python train.py --n_layer=10 --d_model=512 --n_head=4 --n_kv_head=4 --head_dim=128 --d_mlp=1536 --vocab_size=20898 --activation="squared_relu" --norm="rmsnorm" --norm_place="pre" --norm_eps=1e-06 --positions="rope" --rope_base=10000.0 --rope_fraction=1.0 --qk_norm=true --attn_scale=0.118 --bias="none" --tie_embeddings=false --parallel_block=false --extras=["capped logits"] --init="uniform" --init_std_qkv=0.0255 --init_std_o=0.0 --init_std_up=0.0255 --init_std_down=0.0 --optimizer="adamw" --lr=0.00113 --lr_mult_qkv=0.5 --beta1=0.9 --beta2=0.95 --lr_head=0.00668 --grad_clip=0.5 --warmup_steps=234 --schedule="wsd" --decay_fraction=1.0 --decay_shape="linear" --final_lr_fraction=0.1 --batch_tokens=262144 --seq_len=768 --doc_mask=true --train_tokens=1281000000 --steps=4887 --dataset="wikipedia_en"
MLP neurons of a small language model. Each row is named by its layer, matrix (up: input weights) and neuron, and shows model dimensions 357-484. Each number is 128 + 24 x the weight over its row's rms, rounded and kept within 0 to 255. Numbers have three digits each.
A block is one neuron, or neurons of one layer that tend to fire together. Before each block is what it responds to, as a language model described it from the Wikipedia text at the highest values.

Clause-boundary before complement. Colons, commas, semicolons or copulas (was, is, were) that end a long subject or lead-in clause, just before the list or predicate, as in "Among her first competitions was", "allergens are:".
L3.up154:146150101146124149168130127146115126143048116130098134110105101114131149086140135142129096151093116103148128143141119101121174141145135123163153175120149158134091129085134097130124114170112132161118149066190131142140154164136175136081139144115103127172076101120103133161152148129060110103149124102104105150153116173180151108086127137135164114148089133107111145128155119108125101148120
L3.up187:133123089099122124171126085164147115108119170143144072103084101151129090149174166149085126117130171136099123145156102100165148117142100123177138122144120113114126130102144109151126128122105123111108127145139165091137114113128170140145135116141123136159122138175142112160113111106070100114136132130117111156135129169147146114121133103144141088145115119113076133083139124112126120122140
L3.up465:152142103130148144156107118161130140106137164163101130133116130118163137133112154130127098136099127111107123127121121096137157132120143127132104146143140153123101156123139106137139122138159130117071108059147116105143097151122171107087091142104078092140109124131120139104145129125116174123128140129102109131142118175121186136140112143128140145118114154100124130102132122131129136156139
L3.up592:137163113132137118115136102110161148084108091124126158130087117127154147138161124140107147128116135146132109132149113088109132087114135125115144080127123163141114145141152113166118135130112125146137161105130147090134130140126131162093136122098112110110124130185105131152171102113097144083134120107089167144136105152112113146121109116089135134127132168144116173120133074165143110152089

Reporting verbs after subjects. Main verbs right after a named subject, mostly speech or reporting verbs that open a clause, such as announced, reported, noted, suggesting.
L5.up318:134123150146123134152123143104165127120125129138094169106155095090115147113128149151147153132112178068136134131141119096122151144149131136131115173135106109099158188078111104168124098122138125132111126135108115120150124140121106130125099140148138135135153138154101174152115163111115141124136134161106103139150120133108215128149118126123124128158128135088108116104158090126136102116135
L5.up414:138137127104134156120098150103116149107151106137097131093093166113102181109131136119192140165147138124110150165148158136125129130137130088091108126149123121152182134104108160144157124136133131090143119139119116117126174103133148120118103104124155142143157122108104122129122143149138121165132140168149128147143144146178115090121128123119134141102121073130091153094116140169099138129114
L5.up993:138155132142119119169118074112164126153144148168132150111142100117102165115124126184152146159150140076089120138134119130118126194135103114134142106101163114147137155099116117192141143172145150135160157092135135077155140188097141151127127124124112096156136110145114141115146125104131124131173118131158145128164117148134204106140093129140128102152129141119107136122141111163111127129132
L5.up1527:136139125121135160092130134131148151096127132166103141126099149152096170102112131123168169114131129100094111162134160135137122151120122098096163135111139143137127137077151142174110151126140109066117134121129105095108176092165123121147106116155122146186132132131115133141122117141105093155141140159164126132113145118149181131140124124146103162152182097123116107121099110166174141124129

Clause-ending comma. Commas (sometimes dashes or quote-commas) right after a complete main clause, before continuations such as and, but, with, while, which.
L5.up276:145134118120126133126093103154137133141170103146132109102111106120151163125134128151164111162135149112110154169131135145120151133113150124093144104105121126102115133137145152155155139164082123099120133097151147088150117129118126129106104144152106111112110133112142140145117123154087135103135136140119184179139151143132114140102094132150100119136115147119147133137135100145124121125158
L5.up363:141127108118135138147136115142099164132137166119097125086099123142125176109104122130106116177143152143170125116149137124122170138145133120104105124169158120105136133115132110177127129105100137114095141093180131077135105135106141131099116088086147144106123083139122119153143112135094162103147098140123127141136129128149106135117110134077126151129080150127108145133113101130083149094084
L5.up421:164146131168099156136094118163162152130161172119113135128087095139130140116116119124145088187119124121169117137117116111117148111134124096094096114130129112101139157156147115150119151125135112139134153085134121083110125138129088144110106115101136139113125095139142117158119131150104113115143111145119122150196139163153119124085117141114099114167120117121117138135081138100131134158114
L5.up431:151098106127123089133119125124148201122127138128111130105134115129147128111135101105149125190114108135146132148126129095117110130127077149125142128107122134158127098109116114162133131125118114129155195106145114089117100182129143140135100133201149138102102122151163118124139131125099144108174157167136161176185142126163137133097115142127116135137094122140162122119115116104108137131153

Main verb after subject. Main verbs, or their final word pieces, right after a subject, auxiliary or negation in narrative prose, e.g. did not develop, never lost, failed.
L3.up135:141156143137157080138109107125155148119106137128101185108095117127102148113105098116145113133134118114135130153108110150128151108123092113148080154135140199121145167103092114186122132112109112101145097146164086113172161090133134117139120117154117080150128123110154137115132150105088091130137137168152096157123127149104181138145137101114105110119109113126097119121127094132136151158161
L3.up577:158182121141102149164120102117102140147141160159145160173114085132130133128132133105090137110176129130115136155104131054111139114145112116161136162134137113160157150115169091164097160172148130105124116138134105141113131134115143089097118139142145109123103107153125160153115145112106129128132180244130090116122104104142137128112118142135130127144144141155137119138150128087125126144089
L3.up914:087165122116107146160114068104134137141108113150110179160115120151142142140094113104122100137124142166135113139146136133139166190106131107195105184095144105117131194077166120132144121106183136103082126129176135100118182119151137136138086180190153118109112095148144134127160154097110093115109127116123138119159118138108116127139140148111139134118097168174088123160147143111120150144073
L3.up1082:105161135189146151146108112137144093121150099136115132130165075111116125133140149123142144127145131128096122138127157120101160128106134132129119155130165174164098152135146143148112137134128135160116118107153107137143153150136082098092118129175157112153146172074100147139146095112103105151152130130188127172152117161103144114127091079093116116147141133109121135174159146126144174130117

Main verb after subject. Forms of be (was, is, were, are) right after a sentence-opening subject noun or pronoun, as in "The eggs are" or "It was".
L2.up467:137141103111100126140093111110080106101114141138127086117122105111086147123131207134111070149105097151141129116135083103133134151117159120110157107128105126152087104100144103153093125159130131131120122119108071135183095117123122117139097151177144105116137128110054127099138164146049139124119095169147132168147099138108144139103137121149141154096115112104106121124123157100130080151106

Table-cell ordinal labels. Words opening a table cell or list label in structured tables, mostly ordinals like first/third place, Second (curling, podium), x-prefixes.
L2.up898:145141120125124143124129115137099131102139129077125118119136084106137168082140154100147098126099114129117125189137132118159137159156117176147158095142090150094125142142131098091129106123107130107155146159119143154108128081149152126125186116143164105093105117144150153119136117108133112099147151144159129116164116101115157148099156132129122143124138092148196186120124110121130152176087

Mid-word fragments, heading markers. Short subword pieces in the middle of split words, such as en-erg-etic, con-if-ers, ple-th-ora, ure-th-ane, plus closing == or === on section headings.
L2.up1204:131111095112108139155151099089127168116087105123079115122129103134139110169174159078081125123134144111116139174157087098114099136098157122122129110145132079130111096100150152161095076123150101131134170146123127067091093101150116147129150164098137116136106141144124147129110150111106103114142134135165135166130131133105114141125178153091129168148085147117084108150119118105124091112130

Predicate after a subject. Predicate verbs or passive participles just after a subject, mostly songs or albums in music articles, such as voted, reached, entered, nominated, was.
L3.up156:114131139130125088182144154162141115103121168092121149123086115144127122096135167117149109149165116109110161140106113144144153193115126131095115146146127135080103180138111083227094128141110122101150099129159105122134152164136107144095123145095112101150130120136124104128173143092133119116123158134154144166140105183165169145141132134061140158166125115093080165149150152128137122140127
L3.up235:128113153113130127166120155108113112110149122126134158101074150121106120158158162072097109130093101105102127161106081107133130157112153111097157148139129104044085183125097046147122163101103105134154115144159081125124109097154119136113146106160140102139128126128135114132135137112158151084161133117130149130115169206086122131159147116137126102127115127137116146165136109188089128139137
L3.up361:139138133104129110150119144177147133125129132118118166124116101108127161102160165080128110099145117105119134155111141175125125143136116134103130115114100121086128150129124146109122131111125091101106120135132124116090136139128146140117136153105139117176130104094123086138130122099075104073114143144118195112124155142113122139127188109129132093103122098104134118164114120100161131138104
L3.up664:116104146108147107143120140113126092098082136140122129094110072127120081093126119144119148166116115114118104126109099082151148141134118115115111125146083115125159173098220130191115127150161115130102165127107099146142141119134154103120133134126129154139135115157123111179143108133096113077159136118195099099148140149112126144128120137133155123162126124119097102093123142148122133106148

Enumeration-introducing punctuation. Colons, dashes, commas or opening parentheses right after a noun phrase that announces an upcoming list or elaboration, e.g. "two categories:", "the following townships:", "two versions -".
L2.up569:151090106114128141171131093158126148080079092129101116131099140147143141117126111114068084108115135097117108144190132132134134168152103124133133130130135135090103129051156150145144129115108143095097147079170142130131100173139192147088174135112131121135123124092104120135147155136106146102108110129115111143166105151148119124153137169130136174097152105125139191145124118128124101144155

Causal transitive verb endings. Endings or final pieces of transitive, often causal verbs expecting an object or "to", like led to, spearheaded, motivate, facilitating.
L2.up901:142177131141135100159147105104164134125169130110114141122130115164153082124148082068135087142129097133149135142145129047122176154146104122145083180140130136138122184121132126130140095140169133116121084106154131122135094124105138135103128090158100149143123146179134166141153095131120114149158182120157115149161141165129189098097141146124117131155118110151086132148159106114157131155119

Word-piece after initial letter. The second piece of a word split after its first letter or two, as in F-ug-itives, f-o-iled, T-os-hiba, plus table-header pipes after No. or Game.
L5.up305:136159099158096100140095121101112143119118130102116151162066105130124132120114144108143160120093115091132145131149126104132121162144120128110143139145143113118143187118122131126138117107109160110093147165161134074128156171078114127123147153145100096118107037147154127130124122115136140091171201184155139149143125148151129140136158123126132128097141091167128122108141122142156107116151
L5.up477:122119125133116155120125106094135125149153135138130158133093161115055157138157130075125139120164120111079158159148154092164143111146130123106134126141112128152141141122098115112144148138110172130138082115117147146144102101135105126104127117112097145114107096119115081135136148086109145058131149196078137129114136135110136098151113098139151148125133106106166134120155127109117109095108
L5.up486:106126114102100103140080099141113127065113147167071102091108162115124132172142133082155136148140113102143104117154125130116096132139144127136084117095124117125130140174155134127145101157115066071110108123100118152106080137096113146117138117157112128152131065146176149172098155152040095140104154168158151144121117140184156096133144145145126104108138133171124111088117117105169097132129
L5.up1299:147104144128096119153135116093091095159115136166137119140124095088080134115132148150134098085108135103089144157178174104122101140130072124108192085105118133142172141143160093141147119083096098131141162106089122088079120123107122133126139140148142140134119078128191119117186113123129125088142115185145136110101138144100134133160166119106119103137128118145128094109088129099131122168108

Mid-word fragment "erg". Second word-piece inside a longer, often technical or foreign word, strongest on "erg" as in energetic, allergic, dopaminergic, endergonic; also pieces like "yn", "trans", "olog".
L3.up489:113121139126122090130109111058107117111089149129129126114124114098145116115147145121104161144126192131090164135118088156143134154179148144126133130099150125092102140156128107142125131131149116091150157143103097080140112150128080092085155131134148121122115122127096066111148152106094109099135135121101147120116129156134134092163169152086143156147102096107122118097122089116138122102092
L3.up719:086163145098107135157140142113129159122132134165135169132105106116120146166143131122129111121149107153080119142151127128114128115154159175116121143123112081116134142113132174130118077139120097144150133091147121137124112146119144082109163108145104147179107136139064156180124138142077104118158133164111138171129139157161132105152128122144150120149153132154138122143098124184095097111111
L3.up913:094153148070106155099136088126118146139144120152140123132126128124123136145142124149128113115081142164104131106116094083097123095079147107135100170106127142122149112122153148156120086098120151131118141053106103098160120165134104101124136126116130125140122107159106106124122134100075129163120094173114177116125095105143148095209144122116115125175166136130122113148117086102135101170136
L3.up1495:138155123144134117139095095149113181132114116121131111113114121116144131131148154115107121134149174134096144158150137067110110122133120147110103114112147129123098144160134128183140085142149127118124091146098081102153092113122102104098158090135173117126125128106110118153122130079085076127151122142116088109101142130162127149114104118130160169142136130108158113106118103114137121167146

World War, predictable continuations. War after World in World War I/II, plus other tokens highly predictable from context: mid-word pieces (P-ist-ons, non-ag-gression) and set phrases (final day).
L3.up343:081147128124130116129107133112163095161108133130126133101149110146135167134123148147109102124137156102087117147117117152121146125119136165123112135116123146083116114100120151146133117143101117120139149132150134106158094158163134105153106101107106126151107112124150130143111150093070156106145129144118125154144151110132148133118116158082135095131177141099136102160127125127094126177150
L3.up673:130146092131096171147134075127165093151119129121110120109105130054137149119181123104130108136129132137095113175129132132153133102123102117136132146121126125112117141126162131101091120114100147115111161084139126117128146103139106126086118164119136112120085134105091100174122159135132138127123167175134142118113155120122120114161158141111134130153129148138139116133111161130135133121119
L3.up836:100114142157129146112119137152083091159141138105115179117109146090119155161142099130145075158124138112099150178085093159140133109149128152130124116147147117097083141130160162135110145123145127098113149090177156139173102114135139127128120127117131108131097150161141117107092134109075113099135116168117106145157114105126140111146185071098138120124097131147154116148120142127092095126151
L3.up1278:129134143152141160140139125177121104173105131117082136103171111094166172201147123169141107132105109121144129125120131101126128089134119125116144120116129131169147138058132164140116081100152123112117132107110102124174149133138161100129172127125151119137061140072125119123148071112111148131145111156150145111123116114119147103140138095127171073118089144130125135094128130138122110140121